config = dict(
    norm_place='pre',
    norm_eps=1e-05,
    attn_scale=0.125,
    bias='none',
    init='uniform',
    schedule='wsd',
)
MLP neurons of a small language model. Each row is named by its layer, matrix (gate and up: input weights) and neuron, and shows model dimensions 0-159. Each number is 128 + 32 x the weight over its row's rms, rounded and kept within 0 to 255. Numbers have three digits each. A neuron's up and down rows have the sign that makes its largest values positive.
After each neuron's rows, "fires after" lists the tokens most often just before its 100 highest values on Wikipedia text that the model never trained on.

L5.gate572:082068099119125145133120119042145118142168147177147132130124157123148126116056106115156131176155113119130072147130126082139080108162144098195100073110161071184158153132085180111101150172152135121145171181070155153159171177127122128148103156109106155178165117143135099117136116071104104055121133158133116164112115179101121175106103129151137136162165091152129144115113091077114120162117143129085161183122198168093118103157089110130190144160167136086163108097091126141163079208093138
L5.up572:123147093142147111123162157120147114117114180123118103084241130165123120110155083133127085101145126071129079187152147138025114132124106151077095132078080123041115148137188107137141089141180103090129147148102105125186126136093111162105153137103131111148094136185155201125195131127104107135166116144102121137089102159133133153140181207104155131155154110167139094157150099115099096145206147093127191143096139138125134089168105140122160148090112120098100117150111120095112138155066175
fires after: "Le", "k", "le", "O", "i", "ath"

L5.gate164:081111121128129121123027134149111095121169151105123150098090130166122097174103125113122140113165132173130078113128101103106137150119083110044103102155093122127157071066109134170100150073150148123127111172116056105121146072121173141103154141171122155126118037075097110128084173070181103130102116134130122097158185141119086149192113093142113130092096094179103142136131156069172124119116154135168183135153145112157097129182101137168198142133111068141076098155126160129089166137154110
L5.up164:109120183168121121164095115086123143138136131174156087097125196082144150118171139138169104173105176152140079085125144102087149121130171137094020145158152102127151155160125097099088166118131156113146131115189097159122059099121138156086101108098116124117121171108110178178199175137110088108154170083160130178113137076100110140137054102140104125096100150121113090166128159130158141138146174188138123129081196218105131170109111157102092118112105053137118161146149130103141135160133125
fires after: "V", "S", "m", "M", "em", "v"

L4.gate230:154054064152120148094143120102168097145173175112171120079176136130145120106096101123098109087128105050147154232164134097109125100108183151096096110151174120187125132072134172129084060149119139091094135087067133177158125126145147122106129115196115085142160137103192107085099133137133142083155116135161140119084157142122083091131144168142156141119096114096118208136147131105062159127177121127125123108098122129121044082123141142121133104116184111063143136148121076119126104111128107
L4.up230:176184131132141135082127107142116144147077135113118143169053116158145139132135148154175061157103139130142194138148137146119109116119102108137083100141151115115178157170148140117142178148155079137085119188091098162115090206154134122125180128163110179098121137105206143142120126063132143107152167180159112189123120119136120168101066094122141114185132124104080165146113197098139099122147155140071060144113157119149082213123158119140146108131131160123169153201102164080189100147119114
fires after: "c", "a", "f", "m", "un"

L5.gate205:117109132154130134139104088134135098124165147136122073180085178128087106132133103123083087118131118134113144151121093159123109119060127140124144115164124166146177084132089155112135156100113094132118174190138127111127091071102145119137089108151095093146175034113105143081127103072179073108170073176128109112118162136132122125141145099107124076155109102176168102171123065126095074130118169181112167127188209131063143065135076120141146071085117133159083144185114089158101094112091087
L5.up205:139175106141104092150114090065112126127159148121097089117129103152172122143178136133125073142116160047103078098141159174122110157134126061169171149139158107174170125166114131051125086127153106208065152079136131112151165140108107136097118139118152136125098197100137122148152105153099123080190133107121135120137077156109086149110135072170085143225154150149098094104082094102106057113147106129152148165118190103105119121102097149168154166098158107108136179127087149153158142101082163
fires after: "em", "res", "es", "om", "Or", "um"

L7.gate76:155122110091093152157169125120109122088110099159165088140120181149139136154117132088167106120152127108115175093128115096124128107091140118118135209118136123127112125120121142144146135119161118087144161135131105180100081174131155135113159118146079133114100140112120143153199172124147094182176182156118173106138148059210142154119040095134139108123159195118146081063094163141124212183098137132130074117165129116118151253192121119086120118126137094110096097175157123123133109069136122
L7.up76:118067095152126150099136135110115136129077137051133134165156118099132090134132155104174149085151100145130122121163120165137185132115184113162102174120126155163175132156118171137129144147138115141134129146177141150108102114151115110092123155214080193143083099121111125082065095199165155158093146198178104142144164118174107159101084135112105111134113105107095124160103127092119067109084118134057136130171160146102179101154130135066081221039159099119126155168140168137156115113106114
fires after: "M", "con", "er", "S", "W", "F"

L4.gate531:210098183114142157150109107161099062119171179102136144107159144089147159110112112090143117124134091088123129127132077120124115143090146156181156140173102167143110090095138115171118155118134131062125132198178089204140166134206196156158136102085157146156194153143132051125084149082114171131046116127150078119126134092083115082162110096104118144099092116161145099055153125142183181082098152135097100136169149113125161150144124117109165122157106137125092153132122138133154147150099159
L4.up531:094116087088100148078096140130097129179123130145158092101092176081118132151167106096080121129188112156147176169133052130108149161105149136101184069106120180151151117090076124147163147111138060140099110098055124148072129092116132100140133178149055092133153124173112114114107094113140097136136142121152150109132137154125078104097135155106154168130112129158103092116128096139042149163145127123050102117152120102174121132155162145089089166200169148163108107114098123103113146055195183
fires after: "h", "K", "H", "J", "ing", "ak"

L5.gate105:140147117099141067111145134157150164081159128098046148159076130191132117133152136107113098175112132111118150156130135123068096128099146103099178152170136084132129079142123073125148211162107107130102132146000096129111071109110161101141098130111165153181150108101152124083139129125130186057111153194144084168139080100083146093102142113141195142123116150137160147098107102120115065150086165138081151124172106107101179136150130107105091109119170099088088096087150151128129138128134163
L5.up105:083085093124178099091134118087065170088152118147163090168180122132134173102129086078168081115139109201099113127071174164091113144066149089129107133068176137138108143164119117109141146150099088172092116163130113149063107123120101074154167053149129184131140084078134153140140110127075123118101120125175124115136155134099139111125104141096079073086151147140162130123120113099080148153197145083113156145176109136133147140111109147145100128115141193139085161118109117122031122193136164
fires after: "An", "R", "n", "reg", "196"

L5.gate80:131135124139124115191140177133171039129071116140119147111107174134158126162083165101163191135145049107112173063144213100116113146141119154101179123199129124153095153121152119124130103073164128112081148108126100175110085085139133139146124076077129141139169095122093193126151113103167098118140053144154131152138167069126154154188134132093177093138127163122127117133141146177184162149104151201098084134144122133134104067091114136162116143107093192146107109123149160143137088156140100
L5.up80:145113133189116167158202137135165144141109162173141155202122163124122121097138147142167162087164119119114115139169085142107118113111176129184067125096060115100100092197121087102176138105166148108123134111116213101134110139172115144171113152150176101146097133118133131158121089111157177124127148104175202098098145155080140115089108154109127155166070108121078081138124134167162121156116172164082061106142205132174149143132144156169200106125115112133140145108110114214150132149161113
fires after: "fi", "bur", "sh", "Sh", "sp", "comp"

L8.gate436:128146139162135131153169141074107122121108151134140097084155181170100131163159155117185167110168161074079130104123153143117118119122116099140123141178124099119103151112073154074180155157138163096105165179076072151124136141080132080110172167152140120145110104056055151115121122184097172189099191135134108167118131123178024138066155120130183152123152143104152111111134188089146170152116115171158116142128073118098120116177130140159091137176105175113126078164179162131147127110120095
L8.up436:102161129174197109114134149136125118156150153088187172164170127157121128131152106096141175132154173162109146095129123175104175118182122116076095084132132169125102170126138141132119112114146081087121126232117184131087165152136135105154091163147116100122098132163100141164172134211130125145126137101116171088147143156137078119158115107085098127135161075149109063126065116148115122083144145078128160138117086133169132094188157154201163164126081121141092072123171183145165148056124083
fires after: ". ", "Qu", "- ", "\n"

L2.gate450:124183152220165116100084078133091086112129147158065187100111136106111113110065142084098210136136081144124059111098122139068147130078110153100120081113133188092152086125125082084122125077148113165154143133166168077145124146125146139113127098174115112148201164170038165124169131131154097108151136153092106078096111088122155152172129176144234160153144116143134096135122131145108129123157120166118129098180128104148114148138159082145114135146158136146082110131115119131163099143133122
L2.up450:140120201140111139127206127113106117091140126125132184100096054128171040154115144058153145103106141116135086117174174090132136096136183079193138165168111156097140126119093036107110169123163133161110097119116158062145095156127066153112164110194095093123187137141111112133106101116137102107057122142141122113126107150126078178143051142124130113134155130087116089131120195121127134104166118146131158140114156164120154213114127123149110086147131102107171162124120165087101162142134138
fires after: ", ", ". ", "wh", "is ", "Af"

L8.gate41:106070088111171165107117173110080138124144143172184056080035191144094129164134135166121142154103121101141103127132131181162085101126141132129090146181119135123083195126134126098088138140154068103186132142137110151129119161145179120116098092132112116083105150110074103116116123141101130147172193114160107118115136147116070188097169138154104143147100137149109141122137141092211112099075148140102125175122150094126169073147157141100100200100134146113110057097162159071103126098092071
L8.up41:131148094152102154124200197068128164104119138109182160131097129146104140134108127137133145155137110181133150130131107130142126149129097111107171162176120107174135187112109135123089116137117099096111098090082196187080118112160134154097088135111151132063162185121114075107178140116081169154209204118110098131085124103121101143191157128107200102170141159161140093177113111130111159153102130178083100145132120093154088127102056115130142179101125114129124091085058145075091124097098084
fires after: "| ", " ", "\n", "P", "a ", "- "

L8.gate258:072169096111125103150191080139073156108078070162073113146096128159079129149074131104152105101136123140126097100146153152167156112106184205098134072140108173151121116126144164156113154118133068147134146115119073080151170137122107127123083162107110152118146080145092121147131069086174111099097140125140167110136113106095125112168132220122089048166108082109159144096177112139163136146067130153119129137070064162116086125162207123136198101124115143113102106160113153126142090115146142
L8.up258:155224069095103171150115089154198106131123139118117143127168167120114139118112088181157165158162192126123178097142150116162174142138141089160130155138154133144090144155150130186148154149188132181100150087119118149116163139121085109156135156122152145113121142169175092138082128110126149138059102240104095130129087099114070177162181158131163128159169147122199161143071141134135136103089123144153178135077136181139089129090121117116106120101109126114128107142178190183144125144083138
fires after: "ex", "Con", "sy", "202", "199", "pro"

L4.gate173:128105118111150159146095096155114148152175152143160102168117159097197126117127129113153114168136155109131128149144103127121098092124163098181176131067123096166099157121110128127103166189138094149124174130142144130162137115113174207087155123173119086192082130146139132100116047075125113138119184128177153166100123070110143128174096144111089051182124120155178108147081048101141065131157115133145119114055215135167112118132127115162191138124160155105105118134098102167094121121071098
L4.up173:116110125103163187098099120113178126167084110096113136092111143156082085129127127211098151129076210123122175141199116144138136170113124114100164078085089121112086116151154160132158021167122121089094151118173132137122093146131141119163171147146123143123065129106150212125171108167174123121103116139092158145091152128108120112126121081115096035121123160143107145155089093150175133104144071108097142166137175159117189124106161128130166108097119148110122196172113135144113095148175163
fires after: "s", "Le", "le", "res", "re"

L5.gate314:110090130172107184151108092169181124150132099129171055098092173151151073141113125135138154124148143110135143184144108102185194166139145109190155085110160157159144142143152099098151102150182090136107140112140159135097156135099152113128126152135205115107124117148158174140157100135197137096131139131176135118072126122084081100171110109142100115110152185134120121081148186113114129172122169150087147164131124217134140184162101163176092187104086128078158131178128063115178130149170076
L5.up314:134145175109120065119113090101085110117114114157130153151093192212114139081080085134101112106155079158149153132106077132139195151126102113106114030142127140166161143072130080109146093111097092151092136134123111120109142133189122116196171181165199120097151138139107117131098057131140057113126156161135083087122132141073096079137150149148151123155138133116083157183150117154090173164121133146073115161162086166180098145122097079169116174131107126140075169124129107103111149129166138
fires after: "H", "m", "E", "ou", "f", "d"

L7.gate24:139079123169148101180152139195106133109124058159183167166114152141123149149128103168184133097185123170128116147101163149117124099135157140175145135106107108115144138154095135148190177152166126107152181084121128103090149141154034138161156156152163118176130120164130207141107127115160124108150120150115155109083145116162124151177070135128140094177110174113076139124166190050084192141186111166129133095061142143146123156165077124076079101147146177143114137140109091144086111107155136
L7.up24:101169115127173087074167140109132121151088154093120135109151095138131086140101154148165141134114146130148111116110124197171139107155153159078114094153126140129097170092118108196121129088145133128207106150185052095156153171117119091129202159107081132169123062136185171153126140094078111120193159176151045181142126160165147143143153076121112120114163157081163143163139142124094175082121161121139095176134097095077122119126143107074084138075136103159101148111095133153118125144089191
fires after: "ef", "| ", "af", "f", "pr", "v"

L2.gate287:118211146166162160137091092153146110057087141145068063140166185125063117149171123163121178108113111140134107146150131131140164101080096120123131116132121092096121150189089079141143140084096142152120136109172140086108176125097175102123117154179109189140208110128123186112120146102123127112173080121144126146110141103091141069167095213116140163147131109190115115114049140118133116158116173148150125065207079126134114103127114101137127127141212135118105101093118135088118122133101118
L2.up287:108199099130127092147115124140160119107094172127044097153164149052087116124160146214153120129106117145179122103108101156146157117149133123125155119147166120095166109191140119149142117114171109133145118090134168077129163092093150096143109153154142104128124096138092126171172173133132118144217089147191137124151180083131117085130092225105097153108162082154097125123045158124169095102126141076151132071173118143131082103072119133122096136123204107140139138094154103089088146116109102
fires after: "and ", "to ", "s ", ". ", "es "

L4.gate232:096154159129153154120199144132113149096134122164126118132135066156108116106119178141097106130151098117106194090154085154143119122152136161106134137115127138154168185114138167117201154113142101129182166167168158182080132172109169086149149136073150102112176099128187170094149047118103136170080136067092168103155144198133064124102111155143154109161116141172125088133127101123155174069100186096170102125104146134141195086147061115083093064109137142154090116151145103111117138113086102
L4.up232:073132137173140140183143101158193085109085065067118142159137184181106104115122156137128187077083111078131132162114161081138132132159141101213155091158134087111104083090172132181145076163148114089087146188186190113116128112149142158136204105107192095121103093190158173158113138121118132137118119109077152069138142108068076111088090125147175126102147137074099125144171124113158134091134115153144116135085080126164118123130132121164147149142106101136098133161153098115123138149127166
fires after: "ent", "el", "l", "for", "ot", "our"

L4.gate400:091155051158122164083105135101139069134115181163188144123097082084203131068075183092130190095145114112166080110116084156103120086116148131108141126166158078150107154090157146097139150129107158116126112072104106203177134150122061143146149139189179102160174136156147076095110102141165134078128103112073156146102141173110141072086099116149143176154138180098146184175124197117135138137118102163112164136104122183135116133173111144114108103162113133178110131110141131142143113149154144
L4.up400:114129135122075174135049135106105118088160136169133163118130100101121109139181138131154113108084088139133170129138142117191113107137123173103129077085137158125110126179085167110124113115100077089214142108109138153127104116101085116155126217120106084110097144073153077126117124175174119111206125167190172118140186111134060144168092100122125159126086096165104122144147202131087163111116114179123145150122123146120125152109142145139078105179050139140150156210139127092090091135134089
fires after: "a", "f", "F", "u", "V"

L2.gate342:108147140160129096134045081128143128087085104058070119127116085157147119139194120114178159122170086178116128161129127160085063118087125208084143091140080171045106127154093113126136136102096135147099114138112176116130101158117113145126136133135148145143129106139118111123161109133109130043160082156085197103083070159135148105166135173080191167122153105139164130152052123137150077157085158148149108130149131142138154159130085102137112188158175135149114155141159124088092148172165133
L2.up342:126114176140124089108077091089144143128074129091128136089109119160104103154091132132127091082098114126151095104103129105123096126160181153074102098137119191109119146086133064112106167145114067088141116096188134121080187128069162180021127121118143110168157142190106133121141129114134129134135105161141093095119124155113129218162114101092090171136182141121196109143094152117127119159123116134118158112192150146129065051093111126175114149144125137129134148121151207143170167083069129
fires after: ", ", "that ", "th", "to ", ". "

L5.gate381:052108146134126110147090187103113159126112123132099122123173153098082164152123161103157153126132146178132121153097166120144110123146091134126109129138146120077142190125098123127127080110082164156139159106095047175045168195080114164100157143182135161148129128146125155088164080114160119107131142138121117090179139169120093139094098163168108134104137085196124112134118143118082172168133130121061075098112063069136130067176117097124233114151149128159168117132079138122097109088165122
L5.up381:098099133140120131142106096081135154117092123145142066171120136074119153132075123184151078152111169113149136096174153109159135102144088115125159062146129199122118191111128091127134140152126102101181134105132154095109113137112101120113136154073137183140083174127108188169157164098056146143206178059195154151127181115108128137137091095122118116090105126167095058124143160126157139129118068099168101117154172103126094152142142112061125072056096139120179176123141105157134173160101149
fires after: "V", "v", "serv", "Co"

L4.gate154:169115179140136155143140098112150089115049138128118121092095104172145121118105121104153155105157108110080097146131172130223120094127125110123062097146143102115100161107193102153137072072146066105125145157179102153134165145097155104139160119111179118146152153138075153159120160139086093098177130092122119126125140067112120158115082119156112116206116137113124118144160139105125202090073086178161096113152143036155135151129106139116126082113081136123132111141127199044137125200138110
L4.up154:090106091123131091145160197119193111177132127088123110190128123166071134098130125125137153141100069075159143126118127114147164119123123077197184102139122124132080075074076146142099114142173132099076134176196141127151165115147142189161115136127181113143117108062103132159138083086055115168189109113165135124123157118091111095146149127148145144172117160081123180119079064075164089127105134122175100140113147124182130109126093092095121181116071093132129103073142124142161107140101084
fires after: "d", "l", "D", "und", "el"

L8.gate259:189156131152154131134119086147151105093142073169117132128146139143129085154108158093140101121097127147077117195123173132198216094095087104070109117154077090158093176121128156144165142219122120134164118102132109163035101121132148095117167160106111086092100128088113106107143111105127078141116142134152111061104143030138097129143119141127102119144118113116126131091181148093102144145097184178124066129125136156124138112117160127128059089081093146111110166114130148153045095146146152
L8.up259:144191101191137128101159082153113113063108148132093130147140091106168111206166177099093152136086097145143136140150171207127165094113148134087111055159110132146098084139142168091154134125120160181108133110129123198140080159058120146105133145140051165148138159115141094111182080082134100138117132161173126131105115129125179108126143148124160124180132090138122205084155125142108131088126143101133121161148131188142147127097190103183115127122140158150024142148170134126141163136092170
fires after: "- ", "C", "un", "S", "R", "r"

L2.gate588:034160174111110114133026152171049114133144137080115124139111115107091108118178169085128169141109130143138172097140125137126051067067150146070103141174079126070109157102122108085181127130106191165103155104118130079113150158075182100118126066142125186158163119174096130096134145127136138060155093110142122153112124128127096122188118111130130170102084104141160159127096173118144140148106096131105108104160120103127149119142115131086135154119173147091060119144092100118103080129101169
L2.up588:086147153128084120135067184154123120148120135087092104149114102077104125135162131070141076116116092172159141081139113120098080125137124169092097136135084079127159175193105133115181150159126145192118123082159084095115174108085158034122121113152127155119109125123108131126140177120133126062087115098201098222123110166148135177180117111106128193083108146158088148073103166122145166171060138096099127095137107111126087086130122135118125155123158117118108097117079079099092118134097165
fires after: "s ", "to ", "es ", "who ", "they ", "which "

L5.gate62:062162077118096162122108132170107132111121129138107127138172130154070123163146107171124174093128164080119147112185143120148057118110152130151109130118106168110183141105051088122119166130128131174095179121067123090126160125096114126122134137128146156168100131160151131090150143148141086100162125163131150113128096149075087134071063116149125152163158116189129128080108102140134175110160114068129150139066130187134147093134110078108048234111153142145172214151106132066121116130109157
L5.up62:105104119064134176097098127100122143106157168185131170077105143159140145163089116089158116101138194160117143130118084140168134168098122157146128133102084193125143121089139157139157205093147166118107091148127115098130169133160133184137084130166080102112115139066149098145164155111111133121119141116030126109141092156157081121120162104147077151150150137119149117116055079176074104086141100093130100109100156187155158069177094129076180120164115113138135153107042088176101144122162124
fires after: "e", "z", "-", "i", "o", "om"

L2.gate425:134187131154143088140069134097123107095144101149179110139092073164141103135115109060154179175122079214115158102142132162075076089099136143136136088098122174122106200139110071065077163080119121161091134091113197096167173199139081104145147067147140126152173158140111078104113107155154130169120162098069091099108101110058076145160137133143140187155084116152145083144081123093145118165123136127140119114136139108132125120104119099122173185152123134126099131117170122150091117123153123
L2.up425:136086139108114094166124136109145142100155115086120077084107114122112118102188140068120136164106067110117140160115107146126098087134170147132160107077137166038106162129112151083130100096086069182094126112192159121128151109135201112053146145156116131125138145082144131127111152153158145145179173093141146090162116164079104111156085159095086163134154139131150075148069160084169158147053151105104091133154058135151145085177140133106072164059162171139138084128094121142119111101158103
fires after: "by ", ". ", "to ", "on ", "from "

L8.gate513:193078129146102119079125132111144117119135155102142119104182093167169137125158132086097157156172168136108122170061159090185157167136136091072132077128117132148122134102090147137171093176167087083120099168052116119096111175107107116137095142118148112151107192131125157114149123120101118130176076103167073096050180184163090112130131139133096127186152073194078107118120119090115156153077102157136073120161122194081126176136102120097122110138108124101086129146083074084100151105123130
L8.up513:150098077168141132135153076079116129153082127101129084051109132076181087128049090109175097139136177182132071110219178106112177067134162106128149101157134134136158128181135181092106184172106167202153140106128114117180106134115173087141133127070126132150104128111179140128060106069125166083102082150161132177109158163127063153163108125120104148105122134120145155162146114098106086135143123132115167153095113164096131188157132126096153149099124105145115154097131155119094116131132152
fires after: "r", "c", "W", "R"

L4.gate86:134130133148142079106114107110089073114155124098145184180088157119118157144110131174108067124128168144107094151207125121117025112122169102116144158137105066134078157152138148107150129112120108137087080116071141122142118114113187101059092145147160130167140120151201145114155194124157086070172126120098103182094145072175184142075145119130145124082110134124199121074120092144135161138116136116091126138151192137054123198159158129124104117116119122125152160132115169119104138108181104
L4.up86:110094098104091099096132118113099134133115170116113103176205198099088110143091119187075093117109142130127167143200112109161101122099174117086150155117141197149084122143118164155136107102080113132158154127132153106176086128126152129169109093117153123146126117110137111120126110180071117120093115124114142072103128050163188104158175160101095085122073130105155191104115205165159141154102091074104122165160091139092135104137160135122117079063060147136151155183100121164123151091093178
fires after: "R", "W", "n", "w", "N", "H"

L8.gate329:101121097152137122211159106125153145109075142143135090145113185129149087123115080134128155147109151102138146089136176142183190139084113176156121134176137173125111165130138101136171152150099103113128139062144127119151137197146145091134113113092140181120138124201146144170128125171162189165152130077107074105132137074124054117160173160120097067159071167128117100073169167086121155097125146211081102090128074130188089108145124089173094095104122124109134126127149167113126113114192131
L8.up329:163112066098120131157123130126183154124113175166145091109115099152124116190124149116156124127137164110123175106102087153111177127144137077126188163122157147158144193180122060126186074125117148095130146116121178067110161091133137104155173172096072162115135090118131132125122056156151148125158062133171057114142139152107122077118097131176141130152174142137061154116173103120127132131132152126167198152104091213118101113095178128193116091173078112128142103097170117104131117166094169
fires after: "201", "202", "p", "199", "200", "198"

L4.gate31:157132169120066114132141128166144121141138140141092154141131153140152120089114150118073173143125122154119136178165081093160127141105187189151168151139096149164139102105086111158152088126129067134110134128165102184174173158068178094125092158089163121147228095124128087079118164145160133126044126144114182122092162115152107161124146094100078165100133122132139163095120155125119146118052108059154029123092100124142066115172146164110085132149082163134161153084132092137150100129132125
L4.up31:164164132114144126144151132163180134135089164099122159073083133143140212149155101145073167149069102127133131143075048110138060144115152048135142094166132154030170079111097116152121107112128112137135092128101149178114144137188120135150072184136130172097149176110127153132099151088123166117104145099136038090127147183155157114108084095168115113183159115144124121150157110133141150139148133146116116164134067118114127075173098119183106100107172096165138116082168082113137108102130111
fires after: "h", "am", "ar", "r", "ak", "K"

L5.gate46:057100157126084081110171185193048098102099055089168180100148085138136134136102130148187163095196159138114149152117124198130180103101164150142154129118109129171148089097102157151161205129176119155130155119120128067072093188095112121153138123126143131161143077117132143130074132126118134131082127114120152113111174158147081133107140162129118104136144131134167137131175138173140105154107109120156080145143169133117126087161111125133156201066160195110107179118138121107172138099081170
L5.up46:070065107171164104164179145144150112090106132115217177062147174166139098214102116114138064106183156133162092149107125074134087119154156138119191106104117151092142108132139163091187177158157081131097091145130159086075093122188202112103073118131165154118119108112097179168118176097152065164164078158102143117083138175128073101142112102095125111110145132131120200128110105138156109157107136127115083129159133116146098146148161143134123148120122107125121103108116153100155173128143136
fires after: "was ", "n", "on", "f", "were "

L7.gate383:064072087127089137120125181114104155139149037098189107081081112165098128087067131110134153157105148132120143072213129118132138088105140107149131130109121150134177087038157139133114158149129108118136191076126086100118101099125119136122185115133142091134176102137152134145115150142151066104103106150092152142090182115144100084136140121132104154142094141115149165097166150096127134169147077119184076146108063099158060146149132100150077122103150156124176130120139134174200159129080173
L7.up383:103128136133111107086104101130097098156061139128189167062180199106131153108099073067127140125131114164149124141116140095105165146151204204096089129164131179158117079096131068145092155126142090143131127133083155089120109118138156192151096094129183120145117130144101139141085163157106116157104105094128143158115114103100070119133117084074093131120118138234116139118165109176096125106156084186197114103136113131159122152123059146154095175109109152104189145139132174103131147166118113
fires after: "h", "con", "ep", "p", "was ", "n"

L8.gate235:175150125136194230134147133116130117138140163099167079095107132086151095130162103208097123125102109134137107163152072081202130139112163108112146097149123097096126127139184154106128096094185108068169079087130067089165149133146129169127080101114137159139160160151113141113092090120091093187130112178087102118128105092151134179140182160160164042154137113124151131124174106080144155146127140153070072137133115163117140161130131138142141121130100141121139088180098188129153136095125050
L8.up235:093207156149195159113099152150133093133098092136086125113141124172130041109117129135117119148114127152148097134141135100131145113088066157155158111140096109080118124130129094143118155075133121142192130150172087113179131104108141117076124162119188175138104099066064121144112105134158103150120185157141145184117130146168098198088222139161076099099158118091123194084117124130139100102135146171103124128106063110165085097156065118148140114143133144161174114114045126168160148145113098
fires after: "H", "h", "P", "x", "f", "c"

L8.gate167:153045109118095159192108136139104166139126062091154123107120151120102110164090102110166162142140178213131115155141107091123107127151087158154161136097114123147107169127088126048115191108121108086090081127107102133037134182149195086143093115103145091114156104119112077121164095143102093100100090170086078062140166086119133140117107141142119113110139065175115174135162146141191134135101091123068121146134084090135172122161078108101112154151099145131121087129101169110094134134122083
L8.up167:121077145122162148118185142146126130163098151105125122153130091061151110147178094165116165119112178146080135102144156160101072140115111124176101165116096079084168083167140152100097128067116103114054095156102124120149070135098141108094082090091087171125165161104119094096129120133151106174169103135145121169108098112215098097170172061131153158135153118092119142099166116161162098109137059152114110123133056080129153157139106135070159199125104089175078066118147160139152121145115139
fires after: "H", "p", "P", "of ", "a ", ": "

L8.gate491:079183143122163148165116124093119086145132144147176099072091155133123035099124095119146110088118173114154108167107110105146145093059135112145137086135092173095191081122106188075121099109170106152153092118096172099094163182119118180145100108154160165121154065142183126095164079125134145114125158116155125093090101086116138116096150075114122108112158085181133159126133126111172155104112198139099117124150133088145100131145167146100155153120171107102178071149177161122162163141188052
L8.up491:147191171071134153111095079083084105146111102162135137112170158161120144166122070110111078112086036144131143114068111122146163101149067039112090157193160156150159126134180135112145127146178178126067104099090157160165130144146098146166101148113149140161143125089113124148131120132174105130144150189143096154167119100160182099062158098088156192088121110106106130113181176152096119108141122123144125125083128122109188096097100132096116190143110146170129157141093116155160168125083136
fires after: "In", "on", "i", "f", "st", "H"

L4.gate21:152092168138108132172103100063149066169126150142138097129119079124158066179099094125110180110124108168133102181147177079109140083190104118104106131139100172137104172112155045078161151178098064066141129136103068122160085122111139132115121160087126121130145133103166104100081142127126197130181069076150080145102128189131154119143119139122116180126134158127059138123154122134133156123189103147123162151162117111142099175108126093170166084073080137173138129172134094098137092130146154
L4.up21:117140103123122074100158124117127093163132167127088200156127066107118150131081151087117113116124105119150109132191118130109134123106170162117158151142146072157081100137120160080098183121169087177120176108150110137120121158073162110127112093142236066123106139142124100096089119119123111103090132067185131138080096118205112124122201194113159139133121201152111171153193162128108088108147186135147115162171119110136070112139136110178145145096103113088096121166139065110132139163160143
fires after: "c", "O", "r", "ri", "H", "f"

L5.gate461:161077189154067171120124143151071057134052145136083115138161146146052138130110141143132208110157168143090142152138157160099082132123109135125114166149135138125124177109137147068131102189113107115094147151098077125138119165120115135158141137183173127136152106152120255127167129154133105109090084182118145116109072090140168152126113133151139142093088138107162109131142155152141220136137122109105091131126152137108128134132131113145086100176134203118141160156120156165101058097161146
L5.up461:220131123142098159111170142105120093133145148116095099128195155165120093122124155125127111126182079086147152091126152108174156151125176157074111153198112129142077141123077128114163150166136114129113118208123135143138086099095177134163202089194123115144151090096115121161094110088128086125116147145120140111030119103114148142071141157126159159133114115104144156170111150073195122110141119154175059099073097147117156152127133168103142170114114118135141091109103027131156107146102165
fires after: "R", "T", "st", "Sh", "sp", "St"

L5.gate141:121095101135088122151118082149123053171093076177098159098090154137101137116119125093150181152055138116147132132106098099111174111086116117151123103130093115137192132120093130116116115100163113081126143059123102106117116118149135177106119112200131151117084116112108158137141127114147150081097173141151098069134228148122109208187148094125182115105074084113122086198085132084134123148152112134154106111121058070131163136102092096114162104069107081154124102144169157177111126140184113
L5.up141:106088069147134068078115096127086126142116143143140105111120142207153097103166061186155151115162178176117120143148182185134168181117152151131180096188149175130156095182096141088162150146095144204124106063145161084129130114116113135150093177184127126147131138173159139113102092073096113088152129137117133084170088095095106120178074140156129139176145134103147126170116160117031079135102127088135176124115130127124126158125115103088102079136123124125118159107130185135191118115103125
fires after: "es", "os", "s", "al", "vi", "res"

L8.gate550:085146168103125130133177109095065154114133124217169145168147133201140104128099141143136148109089144162118130150176183130130212123145140144032157162105102109148104119063079108051139129112136153149147126110131170116081065136108168108120153092110114163130102122153147150135134118139108175100117136082148067122146147074117120153186138083120100077160107098158158102086136122140059156174152111178114156136175129119132126113119091124146134138065144132179121184105116128142100122135189047
L8.up550:151110119096057086194128101082162139135176102159116087162151099121143112092115104147131163081101065086138121116123080135101132148152106137141222194140129193135105122130111080102207076109158171161103114099108141087113125097107167158137126141113111158138121168144170143131168104161152176104144076160112125107133187144125111160065083155160140172111161161124140194140130063145093106140130135077077171138114153137111103195081158130162162131142164107157111090083107089166091143128168136
fires after: "| ", "200", "201", "202", "198"